{"n_layer": 22, "d_model": 320, "n_head": 5, "n_kv_head": 5, "head_dim": 64, "d_mlp": 640, "vocab_size": 16518, "activation": "swiglu", "norm": "rmsnorm", "norm_place": "pre", "norm_eps": 1e-05, "positions": "rope", "rope_base": 13500.0, "rope_fraction": 1.0, "qk_norm": false, "attn_scale": 0.125, "bias": "none", "tie_embeddings": false, "parallel_block": false, "init": "trunc", "init_std_qkv": 0.0209, "init_std_o": 0.0, "init_std_up": 0.0209, "init_std_down": 0.0, "init_mimetic": 0.5, "optimizer": "laprop", "lr": 0.000947, "lr_mult_up": 0.968, "beta1": 0.95, "beta2": 0.95, "lr_head": 0.00648, "warmup_steps": 217, "schedule": "wsd", "decay_fraction": 0.936, "decay_shape": "pow", "final_lr_fraction": 0.0, "batch_tokens": 65536, "seq_len": 256, "doc_mask": true, "train_tokens": 508800000, "steps": 7764, "dataset": "wikipedia_en"}
MLP neurons of a small language model. Each row is named by its layer, matrix (down: output weights) and neuron, and shows model dimensions 32-287. Each number is 500 + 25 x the weight over its row's rms, rounded and kept within 0 to 999. Numbers have three digits each. A neuron's up and down rows have the sign that makes its largest values positive.
Before each neuron's rows, "fires before" lists the tokens most often just after its 100 highest values on Wikipedia text that the model never trained on.

fires before: "\n"
L3.down590:489492500494474484464470529494487506506534493487552542508520462496507488496490499453518503547524519541511516513476470512582490515471461520507452479544516540510489539535492518540490509508500508470499471512543483474474459540485480488516489501507469512519483519445531480468529511497518501493494487522464519543418504518517505497504511519512500494490544491531499495552513542497504517477425505503519532512535529500498535523468546510543507508527501487502501497522517493519513488527509508523522499503485524462448545491450486501496517539472444498512481474494474542469519512485497501502459506500483508511497492501492479513527524521518487486493517510528492467528537498482565485530534522468518499515524482511515503552499564518522481489522441482482481474496508508496486505497532511

fires before: "\n", " was", " and", " is", " |"
L4.down529:463507521473514489517521469510474457522502497516509515479511505461504511446495487538509464505496458483530528491486497483490504506475489474522492495466548522444495481556495489527483499514512488515547496480472528488483430496468496473492524486534508527516502487492510489466492472528527448511470486482555483460465517527487449498483479520501512503486506480506494529506481538485552516483489484523511474474508545529519486472494500494527513489495503536513498530469501493541542522504546503497494476493507476538518569498506491493497508521462500514535532561472525490488476505511521466502497512497511491559456522495508515496485490476512528547529478501486496452485515487463475467505536507565513550524546465520494482538481544487542526516491489487504499505498503504465475489487508512

fires before: " by", " in", " as", " at", " the"
L3.down4:511461525519446480503541509503477485492497486492500499482497472463520525514506486495477465476500581511524515524494522525512484506488470487484466530515503468505492487502506473503478477487512470512515502513524520514513491490436513492500492515503442432505501503463499481492522505508520519492492530509547459483495491556501477480499467482521503511502479510480479518468556542511449533528493523508492495494516462505459470528515522500507508493519476523439497507499488486506477487476493482517531491525504438473482604498516483523510503494512445486533451477483472518535481494483515470491505473506496521481516490487515514457482499526501530502475470478534499534510543486523485547499515545545526511462521502500496540527504520499475551505511462491440536507530494495488492503502517429

fires before: " |", "\n", " votes"
L4.down527:462524491461525483530476481497477512492496513522488478464489471518472469472521474518499477519496504525453500509496536498533441519499486484524530525561529544462479468514464507499510470477508498498508466469453499519524541512540520505478504508534486475501502496541502497460520513487457507484528474515520469500445495501479467520484464464497477537456494504528515487475478530526509487469488502548486509463490504486518515555525513489505535509511453526490520525462537486524488497486487457479494529489545477519473516510488492454484510498544485513508494513489484517501475502471486515462497512548465527516464501517506553517532482499500495525542499491410496492471515502496494521528475493539514518501469512521489491501549515495490481526467462480535486539499467486481499466511454481

fires before: " that", " to", " a", " in", " by"
L4.down580:493494494535470469518510545515474533455486511469481484478531477506515472531482493490505493523470519462506521512482530510492503538501493465553517491519465481491517509509497529516533509452508516507504502508467488514546486512483518489483525476519449497505469499501486519481484519478546470470532486478578468500510506554516490467477499457476453486524524503489528517493485493561475523462474525505518456498498496519502532516529493473519505485523490497509514510507474493480516493523468513461477491506523484483484563500457496498497499516560474487518469517520519443493486512521507489474490499512530522497441489492481495502518501501501512528455526502542479547561489515479463482551526498507525497495515529488460475503503518516516539505498494511469514522510517480469513476545479466

fires before: "\n", " |"
L13.down298:509512518455509501487488516493517463490509458477479486526496466480478520523483518491513510519509512472523514514519494461511538534496520475484517500518506572437461490499503486470543506456510566456478495478488480450512454520509508490489481475493486494523513536520520485515484487519503464518524467520504490474498518467525448513482505512492519452501500496519504519505476495492549491482507492519529497459502502450483462490528504512498532460505530465458498440510481522508492527447483504468527487521440505446524514484481505528474515518521496482518518509453523508481491498498517489519506478509497524520453565530500526508521537496518507493543467504525515465498472463497479508525475468485509524509534467469500447505494506513537487499509473483465479461463501534523480458511519495

fires before: "\n", " ", " —"
L5.down528:502489498545480494522477496500530522439455517483502507501493524591522501497495551464473503508490487494482478483486500556504498496500506511483491468468498460430500519508502485526428547494531514505535525519514519516473519488513488511520478511469458482501481567504483464518493492503578493538509479511533526528467467541462530460496499479490518504506481510492480490493539481489498479534490536450517478497512504489530492532488493494515516516529518515504497500514510479490532497500490525481519515517520498476507516468509492501467472529500560510513525451510511533514518443490523486491498483531496516528471498464472501496535472479498506537495502496527510509497495514518483515540464486556496506481441495518494528498504517517472520574501451495496502473504508498491501488519496512

fires before: " |", " Tour", ";", "\n"
L6.down269:523525524451524504483469466460493531497468495482470491493477515462490507471500472542471498475478541553499486499503484465517497535479493496537518490484515484475508439504449473487500499458512485521471465514481487504496500466520484513533521518478482487446485516490498510463511544501535504470501519500553555499526519502495454508480491498518513506486487495496509495504465502520469483546476538488484509490517497541531505479500473489493533517477512493478492497449551535530480483497502537504481539526493512504517616522532461502527479490523525517500494492509523466510507503511484526471503521515516481537496571500519517550497490481457543536500527490552512516500489490508501515490539536558505478490514507501523540483482506526484556495508520489551505512498532501513485448462504498

fires before: " the", " his", " its"
L11.down246:482497532527463488488505496494541532520515485493513483486487530486506475538503500483524502486520527482533496532500473519524464471508521482515495559550532474474493514483456508495503542501542450511460471493498530526476492494472478538509479523516510482507444499476487493477476474468503473498472514519506535498510483457475531469520491490517483484501478524510533486494499504545464500522463527524513499458541493485540537472512501463473559460447509497508468497504486503469477499488529502529519534501521529507501560508497519502494460521456495502531465520424502497494494515474486535525553513558471479450506508490486509466497497506480462478487487513472489493474503513551550461510498474511488521469533504531484494491485507516476516521495450497515499505493525527494472464510526487

fires before: "\n", "|"
L3.down504:493511501517487483460532484541481499515508472513506513506532483456472505518531505529488481540498506498494549481476495492524478487479485518513511520485468476516480502529468503523480510505522475474476485536523499472522479521493484524514522464486519473477513530425555503467541539505497538519520460538471492500458502466463525488514515494497478505485514465517473485524467482523542525498454519484487534533519490532491541526521482523563501564519464528529470499494561514533490472484523493475529545530471512469485538504481529486491480472478477496500493504470450496479510538484499492491464530502507505545505488498489485503531522518486495486463486553514485505522489488467544483502549500478485484496486494498511525509488546479492510464533480497515463454502495509479485468494512490

fires before: "\n"
L5.down475:533462520467518484536445475486479556487479511478487481486456515551515488477461476491492525443492487534492479503512545516499484491520492496496495513493497490430477479525510482490468558510508484515507486503492488475491507551509481506510498483473472491459507533548461466500459518504523513499513511460494568540528488537475473521500489477506528499483473483471541451477525485509473478517486525522498511493486512460486490520508479476471517496465507482498541468501510515453518525477531543507498497469501469508451502499488465507498467507473532496489537509529520505520485473509481496510535464535503504513507518508489502461487485493476488490519492476518521548538440511540478482492487546542467507498508515472480499453515507513482514519554501454510485524538492506482445477517510474

fires before: "\n", " The", " He"
L4.down477:476490533485518507492517512551499471514498493499524489508497486429485530474524489534470477501495516496509541508454503526493507501504501539505529498475521538477523508509478497528481517522518492502517491506475518499490464486457528478473532469536495524504492477478507505522496502499511481515514516511611515496490516509485493518476475472475479471505474503525463527507502509522516535497458500537536480485537509501485512477521476481478520473489531468488486489472526518504505500478535470528503492505475509497509599531541474484460521512501476507486490531476497485491490521484502475496512513497508486566503517527507508511488528499526522524498475518479514505523480522486488495529525526510556505482531491522498473507483583510549535479499482515470491517488489525481460499479507495

fires before: "\n", " ", " 3:"
L5.down143:518473487432516494500473504472486513504464522511495498492481514491499496493488504462510492463496473534478535523508558504524517488482491478495542488521509557495472482516498488503451556532494502494490477491437514501516487530497442531492471482451499479494502519505453510452465532495545505500540487465534514486492501539504498502493484480521523526508510500513515508497503471475512505503477480528439465489500493500542508514496467498469510502465484459486501535506528499431558471509514512494498559501486524496473541502487460517493528527464482470473511454533481496537472521529478505516525452496511484515520543512488483465540526522503520502513505492503478530495450553506540511499528545514412502500496550487491524474521493513506479519470492508487508525527520534483478469505528545

fires before: "\n", " The", " He"
L3.down181:489487521491478512494560534506487477509479502522506528536518484465491520461531523526478446523499471503519493494450493569458463507519484552505528516524509532462511518492424462530505494509491520489471486493496528503476513485497496491537509503504471511491481519502552469542527458497500483503506474476568511464507511502480491477502481486489469485503513504544485494486507496506491505505464456516505469531536518500491499466483464509533533489516504496495481510496540528500527501482475509514516552514484472488491576501526508462493500505513472448491508508490517478510508534484492498491524498537506494534525522476506518545506502514510505513437507505487489514519494520487506493472535495541516479513515531527553510458503562512553496467471503506486470489503505501507470484484512504

fires before: " to"
L5.down247:472460504522506468501517511471529518541498543538487486525535470530521474466552487500518478497478508478471520513485485501486506484476516497501489534516542534486527526535529497515456542498519529492478528481464479515459512519545494477495496506497483493485519477499508500508461475550475471489507526533511462500435482492492455540514482515507487485547494496508505507500504505508461484498470504512484539514452504468504524522483509475475474455495494557506457510497520466513570532485468430490509546517482499520491575482499523486503504461449555485511515525501511496533518504468522512491535486507498491525501518472451503484463512497460484513490467499489551494481525498503469529508524504499517453470507547496502489467503504468489534495448453486470524516552530485501525519525499472

fires before: " by", " to", " in", " |", " at", " as"
L8.down34:559476541517466499494480483460496501518492535532473498503493504514502496530481481469518507466484528513512491509494497471520480497476533529502460492500466446531482483510505512521511455442500504539466478489504472504482562487461478480498462515523501532473531496430515448523560505498494494512502460519493502516533503528467513515514506529504536518485524533503493545558472512521506502492479496517517495460534517477462519507459544466476475484526447506505517482528493469502517512507524497481515476517514483534496542510536469475510487519563472519524506464504506524527478533495468512504507523500502481480516499493508468465433494495513517474499501523488483481487521514474530507553444527463539522479458467530556504460542479509470522510434479502482515544528510503512483524523503508

fires before: "\n", " ", " —", " 4"
L3.down253:530490526461545521527477544470516495460478546505489471487480533500521508473481498504517497454482514523479480528521505489499468509520531524492496447489513511514486514521489493527481498507458498525536528499495499531478510503524480521534443542475480520494471479524467466525474466481524450504505506482514507506539480567521506508507480468494513545505466524471543497473521518507475469527467517513537478488510522483514478471472513469468557492523530435489526493528491508435518470506495535498510491492540479499494507482504461482509504550532528534511477480517497483479508459501462519511515481538527496495484540479526515517529505467505509484552505480482487504505468506512498490514469498539498505514487501479488499461479526513499484558498516497470510503523518502479495481469508528

fires before: " to", " that", " in", " the", " as"
L7.down179:535512537509522490479533505529460517444510458485449524451516462464508475466530480542488504498512527520510488501494488495487528507514529452465447483514472562495484487503516503519482574450477511512492535526526515478538484486440506460536490460526502548517478536440456491523493575510554450516523479513490483504469542501540449504488504473490476469538487521493516537513478499532521501477480511508518477465471501485504498493530495471506522498512507458541529551462560501533486484517518512490508451472493541526512469521497493497523512492545476506490476482472491474474463500508519466459492492519536489480460499509512474504533516479502555504489480509540471539502541509463495486506517512541504488488485514462501475503488514542537504472497479495489541497489484527522509509530485513

fires before: "\n", " The", " In"
L6.down38:489517549497500514487476532535473520485525484540482526478546512457523514487500487515478451515490497483526519544519475494516471539475476508485495507493512538472517529511453523475493543519522490492525479496516534534459488485486489476491519509567476560482490510467499475458517504462502505513495481491531514499469547479487492488516476502454494503513492496497500521502518497488525531471429479465493495499540521503532514517520501489487503487503505486508493495485497499550527484481508490532469530494479488464478607498506511503510483527476471486480488505505528497502518491502542508510518506509507516501516515504515496526513520502493518495486461527495497505543522501463501488516543515482523544516510487537532535547517585527541518488488473502459490519501494518484499512504511461

fires before: "\n", " ", " 3:"
L5.down248:535481497415526514526495501464484550515488533504498481523432515478510449501458498486513484455511510526504516527520546489503510485502476512503499454508481502512477514526438486500454532512525509524491448497475499513508518518472431521546462486469496463475498533539478482520488480491535474464520521490527511530533487498518498494511461493516502526496467507502514480488508509536495492511458493518499487507522503448482496512484478470455533525456517495495556487492516524460528479489502495499513497502484504476480580508524479480487498511495500495509504468536490486505469527538470518503539494534495491482502555473475487479511513462502526473518485485484506522517454540521501517497535545504474495534485539473487532468503520502507486530535493474512504502545530535456494464505538501

fires before: "\n"
L7.down445:461492496501507508528516543521505511499488539498491500518505486485495530455534492531462475531505506462515495494498481537498497510514504526509504500502488526479507486531478477502464501506496517491510504462532508487494507487465494470501485511557503513505491491471502500533534496450532514487475476509593527502481514513486499478487464464492464476529516527517461497505491495473536506489442499499509509528525511466491497492495488507506499498519512511501523511508505526505496489508501479531503516527485510471525615495513496465497501501488461490521463515467475516485503486480481528493482511487510491512481508495506492479553488493514489516497451578503485520543515508484521532534527479463533488514512473548498513501519560500564506513491467518503467521484522522479489500482519504

fires before: "\n", " The", " In", " He"
L4.down463:480469514488504509493494512551502479509495525510524486505470481442484521457527482542476447506485536498512534501476499545500499489516518518498515480443512535487516497515478532522483505530518484502531480538512496493509487501463560500507519455534494530505482481476489502529489466471513503496499505505586524527477494497459504530502486484489474490489474497531465520529520505514524528485454508504515471506547492520478524474497477497483527500494525485500494475492505529522505479455515490524488515499494516477493577511532471479479492526494481498485472540472472481505510530480519489491505496537506470547508506514512523492477483491510517508510465537499508531539479533481509499506531550535548505492504493531494491507493593507543527507528491492490448524496494494475476481484494478

fires before: "\n", " ±%", " "
L6.down572:509531496508529484486486498484537493479476500508510468498524489500499475494460526480481513496542490540507500454491470509489514501485506520485506471473485485532532535513505490516500531511508511502531517490485478499484468463565550514509489506473443448511497522512551507501495509502501503435535533537488509493455477466500529497498487488518474515520489496493482449499512539493525505566474505515521490488501513550503486495498475474476515476488492516465513528535507490471524498473471492477465514532535448474519474512536557511478447459480545471520508483503530509504496512484495479439537530498473492475507522471464474479472509474478503478515517474486515477495440529525501499485531489518467534462513492463452475488504537450443528506497496485519548541466488527468482509478495496

fires before: " to", " vert"
L2.down384:478461511525496486496490531498528513503507516488492524498523487562524504480525535513527491481502497466477533523515461483555517499496490522516483498472497473499550486498532472474442506517450499484471541517455541512501467504520496485460489526494507483511539522546474546475455477512503509453499516511498511496484484495488468533492478513519491486545481484512466481490513521508476479549540505512477550518471489472514532474501530459488543513488510508498480502490483468497460529488523508470490507506462499510499550476452499492486487463446501489497522521492506482498486503460535497467515488500506500487504521504477505435493520465441486480480445526468507483476487492472491553519488530505522516482503511474503443459465499470456579504498448479516469500508504510473465506530479486

fires before: "\n", " He", " The", " In"
L3.down62:484495528510544494519527532535515476490472520524513484515500488440469529449482474525505466529515503503485481481475523549447469490492483536494533479486479513475513486502427472509487488501507516528464481489505508485484523490479500506541474478516498510485493493490502464523501486490488481513518469521575485509494499507510508515488488475471489459490473479530497505509490493527494524486441497507514464478518511475477509481500448506525534487502538477500512472501516538515530491506495501494473542481487509485499576505528506462468481526486487481487476541478493462505525513501475500512504512539513509528504516483495527533489499505539505525461504494470488532541473528502510477481544498519536462526525513539517502485499572511526497491522500532484473475490503515514465472470507522

fires before: " |", " to", "–202", ":"
L19.down379:528532490497518536490500513505488509518510505474492526468513512503530513463471506481538499519538524485514518494511527527495474498487471450466461497456509527513516482495520458520483523478472558463494515473488498497523519499491499499496520525500503535491521527537485491526512492490492512522476545482505518483534484484483536520524488506480531511497524490474483519488522441492509509520437534495476512458513491523470512508510510505518502486479464505541515495573470495469497488541490497521495531507471483448510564482516511496493471541498520469527509485509533479523536533531521501509512545548475496549485506517448454469495547503543479513512514492527518516503465487500483467485472502475439479487494491479495522513448519536464490485491526478519469469480482472520540505527487514

fires before: " |", " the"
L18.down507:527598498480490496520475583510498482526466485504480478511534498501467456477457483451528560444546465500547502526466519479546472475543461473473476513487448496480501511519473499497482491446506493540536473507495527500480522502525512513466479510512493507484470509504467512530498468528521487537471497483472482521522515462524496426504508494508512499474506488469495509462497474510528526524539541495457509449486527498509516518564508509517435537481535460498495515501508513504508519488515493457476483503486490491462447552495504501530520522518509512485496490491479510500494510466516502489525478470480494502488493519514531507502492478474494523459481452487521517534491506496521543541482519528483473517488522525475525502480528514511488479538494491532486550507492500495468498506506501

fires before: "\n", " in", " to", " on", " the", " a"
L3.down632:465486508502455484484493518509522492537513522517509494510520487485511483500481475465487446499560544495492481488509489478511470468499491515483499506553473480510477515511504432517441519511496497521535472483521517491497511489466503488517522541543504494518511501466521504490510480507523508499556517521524468517454504512507484508507502488470496506473480523488492486482490534499445539496483504489528485520569464497493475491514533483517512510525519509495489486542524498508475482472512447514478548574499535468491551531476486511505506490485488519522476494484489513538461516447494494471477497530489503527484471448467477469474524542499484475494474532496453495553536513509502535498453535507516480517514511519495515492546545524458510521487441512517430469514510496493483513487518470

fires before: " |", "ard", "\n"
L9.down590:468469473486484470491515514516522531462509502482506554509515482515506505507509509517520490489427505534538491494534525491546548492509521552528513505519509549472474492483520527494530478463452460524524464491511488513498445533508483548484490525495514443498495501496492494486464505504479481542490484530530503499490505448513481506478504521480473496520495479493456507509495478474493466478542521522515516536503499460482488509499535505476535503469540509481484515506525522521475516507545541482506499464497476470502509505482479543536521535489431535504497453517518492513465512516507507512487520549503532457489504521484513523549502524533462513524510480497535527497460504508478468460518458535529519491492488514503457520457497468509510490492508478498438538537443485469484470508484533

fires before: "\n"
L3.down313:488506490495444518445499513500489503501503500501494492537501488438541513509526525467486524539512478513532524478472486535496517479476507507481498489495516480504510497531480490523500512515542507523464520482490470495454484490480473522520488469505476475501505546440544498469523508527536505491549485532460488521474560473481508488503500503518457489520525515517486470517491541522553508492458514478519533484551478496470526511545469515541470483518460487549491508494527496521523495494480516501522522542505505470466575503472558500487512478478489501492490483458502528490535511501481464496470503504490453518514493498510515497511502534504502502468506525536488486533507501477526475538511539470511458513499507512481508488514549506494500488531469508508521476524494503521476554468513518

fires before: "\n", " ", " Year", " Party"
L6.down481:499491521563478524498481508513524471480470545497482529490506491528506533538503563498477479490525542478462462480459502509511454482510551515484507456465513459464483496517515525508447493502506526535587538506482511487486559471527503518545493499504477477502468550500499477526493461507533480469501516499512538531500484505485510496512481516539499507482503501463478469486480472492467467557476513477532469506483549492476462473453484485468492459509495498499503493524509487490484477489475520536492527500532468527486518513536478488492487463458584504522546485548515516498520471503493501524502460461510506491513491486510480494490477474482527487528531539498486508483509482486468482478453501517523520515482514503475506478508515486473519483507494488497484497491492510481471543477500443

fires before: "\n", "abe"
L5.down41:488495499499492508498502506488519486471494497480504498535487498480511496504469559497483520497549525537446446492511541510531465490530493510473500485491461502457492472527475497498498537510507525522496567506503504508490522460538487522482487469463493446484464526506491443505496491477516450482493504513461471506495528513470518451466476500521466500488541513479497503501498523500500475532518526501523510481466518486507492497465503468524505494484501505500519493485564496475484493441515479483522506517514489508492490456484525522490494481490529475520500482474507523494496495527475490495494520519478509533498512488457509544492498496503491467528510466477507460472497524537454520513490497542463507432480472475480473468512462494481556491522526511494506527492487505471497480480497443

fires before: "\n", " ", " ISBN"
L6.down377:506498525439525497498474495495504531493487506520506454518496513456537504496471543489503480511496503542495518498520499531481457517495504518510491488512535517505499544505442449518454481503519498506532486465480506480497512525535466541500496503482496478487487491501476491511504464498567433464522495484486509517522492489510535524542493484497491502481467506513457448481512514501528471503508499509479473476520533489534499487495478521485538520509520478493510518510531515458492453499521520477538520491497483492480576513557524502497491530498524476510493441501515511484500537517483521507505500528498491491473547518485494494505487500529507478491483483486492490494450503520501517478510526521446494487516568463495508519507540516484472496461503525482532509487541519495512470453524467

fires before: "\n", " The", " He"
L3.down622:466518500540494489488468500525520514506499499489472480537516511472506484453494494535483453515519521499503494493466476532501479497486481507486492520506483525478518498504494483469478554517532489497551485491557524505447503491511486500522541520511490559494462486467566490526487500500528512515503509500605557473530502504467450503495466461492481477481490466522493483492535491489489527487445507495487498473538507460521520469491461463494516486519546500505506511502544551505553491511466520534518517523474488495510513495505519481501472530492483490492465548494504478495528504495496526507528520549524538511533483463505519484471489487513520557474471521459524511527506520539531533499512499471570507519512508515494527498501539487553520484496491508475487504542486534486516509492511508

fires before: "-", "|", "\n", "|---|---|"
L3.down347:561514515475511496516511500484495470486473485497518493460473465497499501477496475457500478516525492510519479559498513518499468496551509470518515507439476508485457501522497505499514517456498495496497514510494498514497514499506491527460490504534497515490463458515484468518521541504521483492477472542520506474539521516516448490505496448504498523482538568501499468491503504475551450525506481536491453514424536485503484547532506488510498548493484471466475517506508460470504469504457463516504526499494476551517522468489460447499491547526534541537498469503474485518550492493523512487497520511522509528514460536532512471502509507525480520509525459469532517524505521471484493524497477503530528537484490517505523513477529504483511501474481490484541515495518476496506496506500498

fires before: " |", "roid"
L8.down451:477457501494514495455494533577483518498514507488476533460522472478535488460503508513475477543451501539518503520463488469474565511532525494535545518525526500484498504533501505477507532487499515507532514497471480527501440488482472525486507483535490475515482488551503511528469480500513449495494462505489475504485518497515512493529462475530479524517481503516499464527494496553446507467491487498533489495515477514481469497476500504474533448449498506505480492514497518506502512503491478463510462507468513538511477519518532479477511503494503486499487503523502493470488527550504523571508525488485535559431567490486498548521505440564495496520528463501479493486485533510488481507508466492470491548505499528482498503489502497550453462465471488480476458478499488496491504474481514

fires before: "\n", " He", " The", " In"
L11.down166:500521516498514505540507502506482508493485490453483521517505535495508500458524492549499464526507503461527511515498494544474476486538494550495537476449537483478491497521479513501464503498500512500495499534519511494481476509520483512505518475504528541502500501486491499500514486482517516534487500515589510508481499464437473500546494494469479477468473533498478485475509479542465514490445514486537461451549492483454505489515457491507495500486512506503474456514538526496514487502514499503517493520507514488515550519514511538489490527494508510506468513515484476507467521481500495510528515501512494505517504524505496471511486479502469516515503560468521528518491531480510493525545451530551494494544516556551516522511566493524526491546454482487476480523521501469532520481535512

fires before: " the", " all", " his"
L8.down466:475520522513455508488523478521459495507515540545461471513503492484453493486472489483560496520492492485505480482528499486511528472489512511438459492503460461511513498503475529499507487423527489519451551501481485494519472496536495518470462532510480497504486546513491486530494524523519524533542442473462524465524511469472524510474513508503478516493495500502530509522510489457575529488521445504513484480477504478493522482504525480516441498515503456529497533532502483510494528505473519481507476498551515464467517484526512515527501506443474506501516519488493556511505472541489467517482513495456519566491472490529497493506494501519518481461516483514483506492486495480507495502516494476451481491475530515517528491526486473496486508469496475480514491511540494532498524497490461

fires before: "\n", "|", "-"
L6.down502:524486512480536488506489463485528506461518502460454471459517442481504499491520485474496486500483505475460493518481557545516507503498503464469511484504509514528485450505477502505505524503491434481544495472500489530479521482460506516492504466499514540482493469507509539482522493505466477518496487510474480503482513495468522530484475460512503514489491462455519490477466510444489481522522506535476473507500507458505478521502516497536505507538477506500490471511507495478501484489487517551549473513491459498460555448517535481492503508539508474515484507465482478506508498517500496498520465515555467495496462520490528544481480492481529502484458493492500513549516490488493494503477481498507513498469486466536488474517484511520493505461487521528522509524501475452524519467461493

fires before: "\n", " ==", " and", " |", "=="
L4.down474:522494496443502518494514532507513463460502479484494493489514504453526505493537496458496498484505559518507519502563539459565516489468529522534503518549476524499484493519514493498514503481491547479479539518429473487520472517512513534472501516458477492519504541460483482479509504537532520485526524521493522485461499518520470461512511527502515483512518492534493485483489495452572503501522519455509503473506561492485484515480511485456497565472501502450518509502486504493505511486518461524489508500497492512438425446488487479507489491510529531517492509439488481510505463525531478483514519484519525485484512526498523482479516489529492454503525464481479518496500506502506512530500500486430525490490489480533510486484501497501484523508520492521456506501519511507537489518470537

fires before: "\n", " ", " Final"
L4.down11:540475525412505520514476517448504525507470530506496485516457526527483482487452534472488498443490489509490482512534532497488486489472524488502493494500527494471491491520482504515444504504524525523523484456495477511474510546500475522539465535457522504483492535528494466495491462467535480459539477463535514545542487569524493519512509467510518493491481523524540484491502507505494486501477547526504485527504505476505479521471492458489486486486497487491529472537461512471541476528500513526496502468520484507518519494514426474520517515500517488510483454529488499517500505504475555521493465515521490505474496481476469480558500475507523465511479482507477519537482525516489513485493519516510469521480463502512501423518497534485503517533498495475507513505574523473457497462516521

fires before: " to", " in", " ==", " life==", " and", "\n"
L3.down404:466503484520487479511538520490513497488529487493496531514491466507487471480498499522484538489486581481505512475502514461503468498516460495513524522491478531502507476498487478480491513480546531496486513495479528494496449504491487513480481534545549416537475496499509494429489478484504485488534495503507518509479501539502510505479527491479431501456526493476500547475507513513492493495453517483511472509519491522520496508520511502539484499511480480472525501496497525522540499471494472528465494519514500504491524494478520534521528495494511486477488496523485509473534480519533483485503508519495510501501471501442510478546509500541499499568524521503503523510461499521488510571511491517503489540507493548549504495481479470495525517474505501551515532486460508512508485555505556

fires before: "\n", " and", " |", " was", " is"
L4.down370:500488529497504503487543515474502483510495474541495557509524505437515506519504484496493465509505508495519528484484510480486516509476483495515474508465519482490489521523430509521507529498508484495534479470504529487496473473448498477505502469533492531482502487482518527474501490521507469515495485527532493473449491532491483504493508486478474477517530495525520484496504511537559508516458502557525443513513575513507487508503478488502513469501487482470506491471529484551514486517520509504499481498533504528510592456487489477463508496507488508523524494445521486494491520503520491518517490506500487577503488517497502514531504496495516512487493510473489458516505522455511477496523506519554517544502490473494486532488566524514478484488495479518472534486518480476473464455502495

fires before: " |", " was"
L14.down243:516543520448492502502465506490536508485491494529478493496476513457524512503521490493482513506513494504505504533500514516539513527531484510466505486432505541473484494499495514521527507515512545493497499511486536470512513490483518489543490527477487481475541518484503507462526499517527460466517501446544486470477461518512541533482473511503508468497529509515531527499509502472474515500385500509512520484501530514519487446482504473506521513500473486489506528540481495520532485537485493493490474467505507493510607494530526482522509501526498508494494510555535499530495480510506475503512496523480508508515551497522474513513496523509518482475487479507486512496507506496462496545521487509506472536516486516486504548468506521514492485485475513499518499496486515515507480505525507

fires before: "\n"
L3.down380:531524492491513559503464477472507478455502485506472491514504493524504505457491542447487495467511503541543483494471531510568482496509564500524504529512484509516497545515486503518512512524530503501483485474464474507470478529513457465516477501471463496481505504503495486539563483498518485508515484503520506510521539490517514534514545483515519531508528488476499501531475454496476507511444515535490486474451491485539514497510498491494505483486498540515465524499491512472517478506486510563503459490465474540542537521534536499475497458490526496498478512514498516543508488522500532512439523466513436520539484497548475501484519509530475489513520515552487495502532521501507475508479478494454487518518517516497514481515527499438471484475524542487546516517472507513518491491503500

fires before: " the", " his", " a", " its"
L12.down527:508480490476504462455468513500492487482496472481495503489525492499515502502505475510491500515519509494510516508489494523502498481509471491498461517467566512536480475465510492505529515489556479550491530520516491496531481509483511506484488476526480463492493529505538515532498485473466483498473465506531481500473492518500471446502537520527485501507436486498489501484502481497474538498398485473502495500487500509501499496499515481486522492508501493513495511461508497499472527503526483543535512544501509518496645519477509475502512492545511522489520525473488475468446508486488490466507458499495537534472491529501514510476503525497472474472475495504516476550486526541505485515497521514464542492498474491513491494506500527496543490497511502539463483505508491526486498467484478

fires before: " |", " for", "\n", " in", " =="
L18.down321:518507546511471505501512467526532470485470521506481486507446512533516489487482517460485507477526567518517509482505538488502496512500520548483505542465462510517489497505504486478498449531489482540500495492500501494475524536506462511482507446509543516485504527484520463530522473503498496507507508461509539512550547493490512473489490474500515484454523497473509495523457465552461521482423524517495458497489493471510515475493516486497473508530497505484547491440512516496472476458540553517529473511538498520515553519511520500519467491500517500498497504563469489511538503491510507487497518489531472533494458511500518496506526504505505520458483497472524450430532469472521459487451509500490536517479500517481467475532455475445509505472541506518494488496465530492486532465503507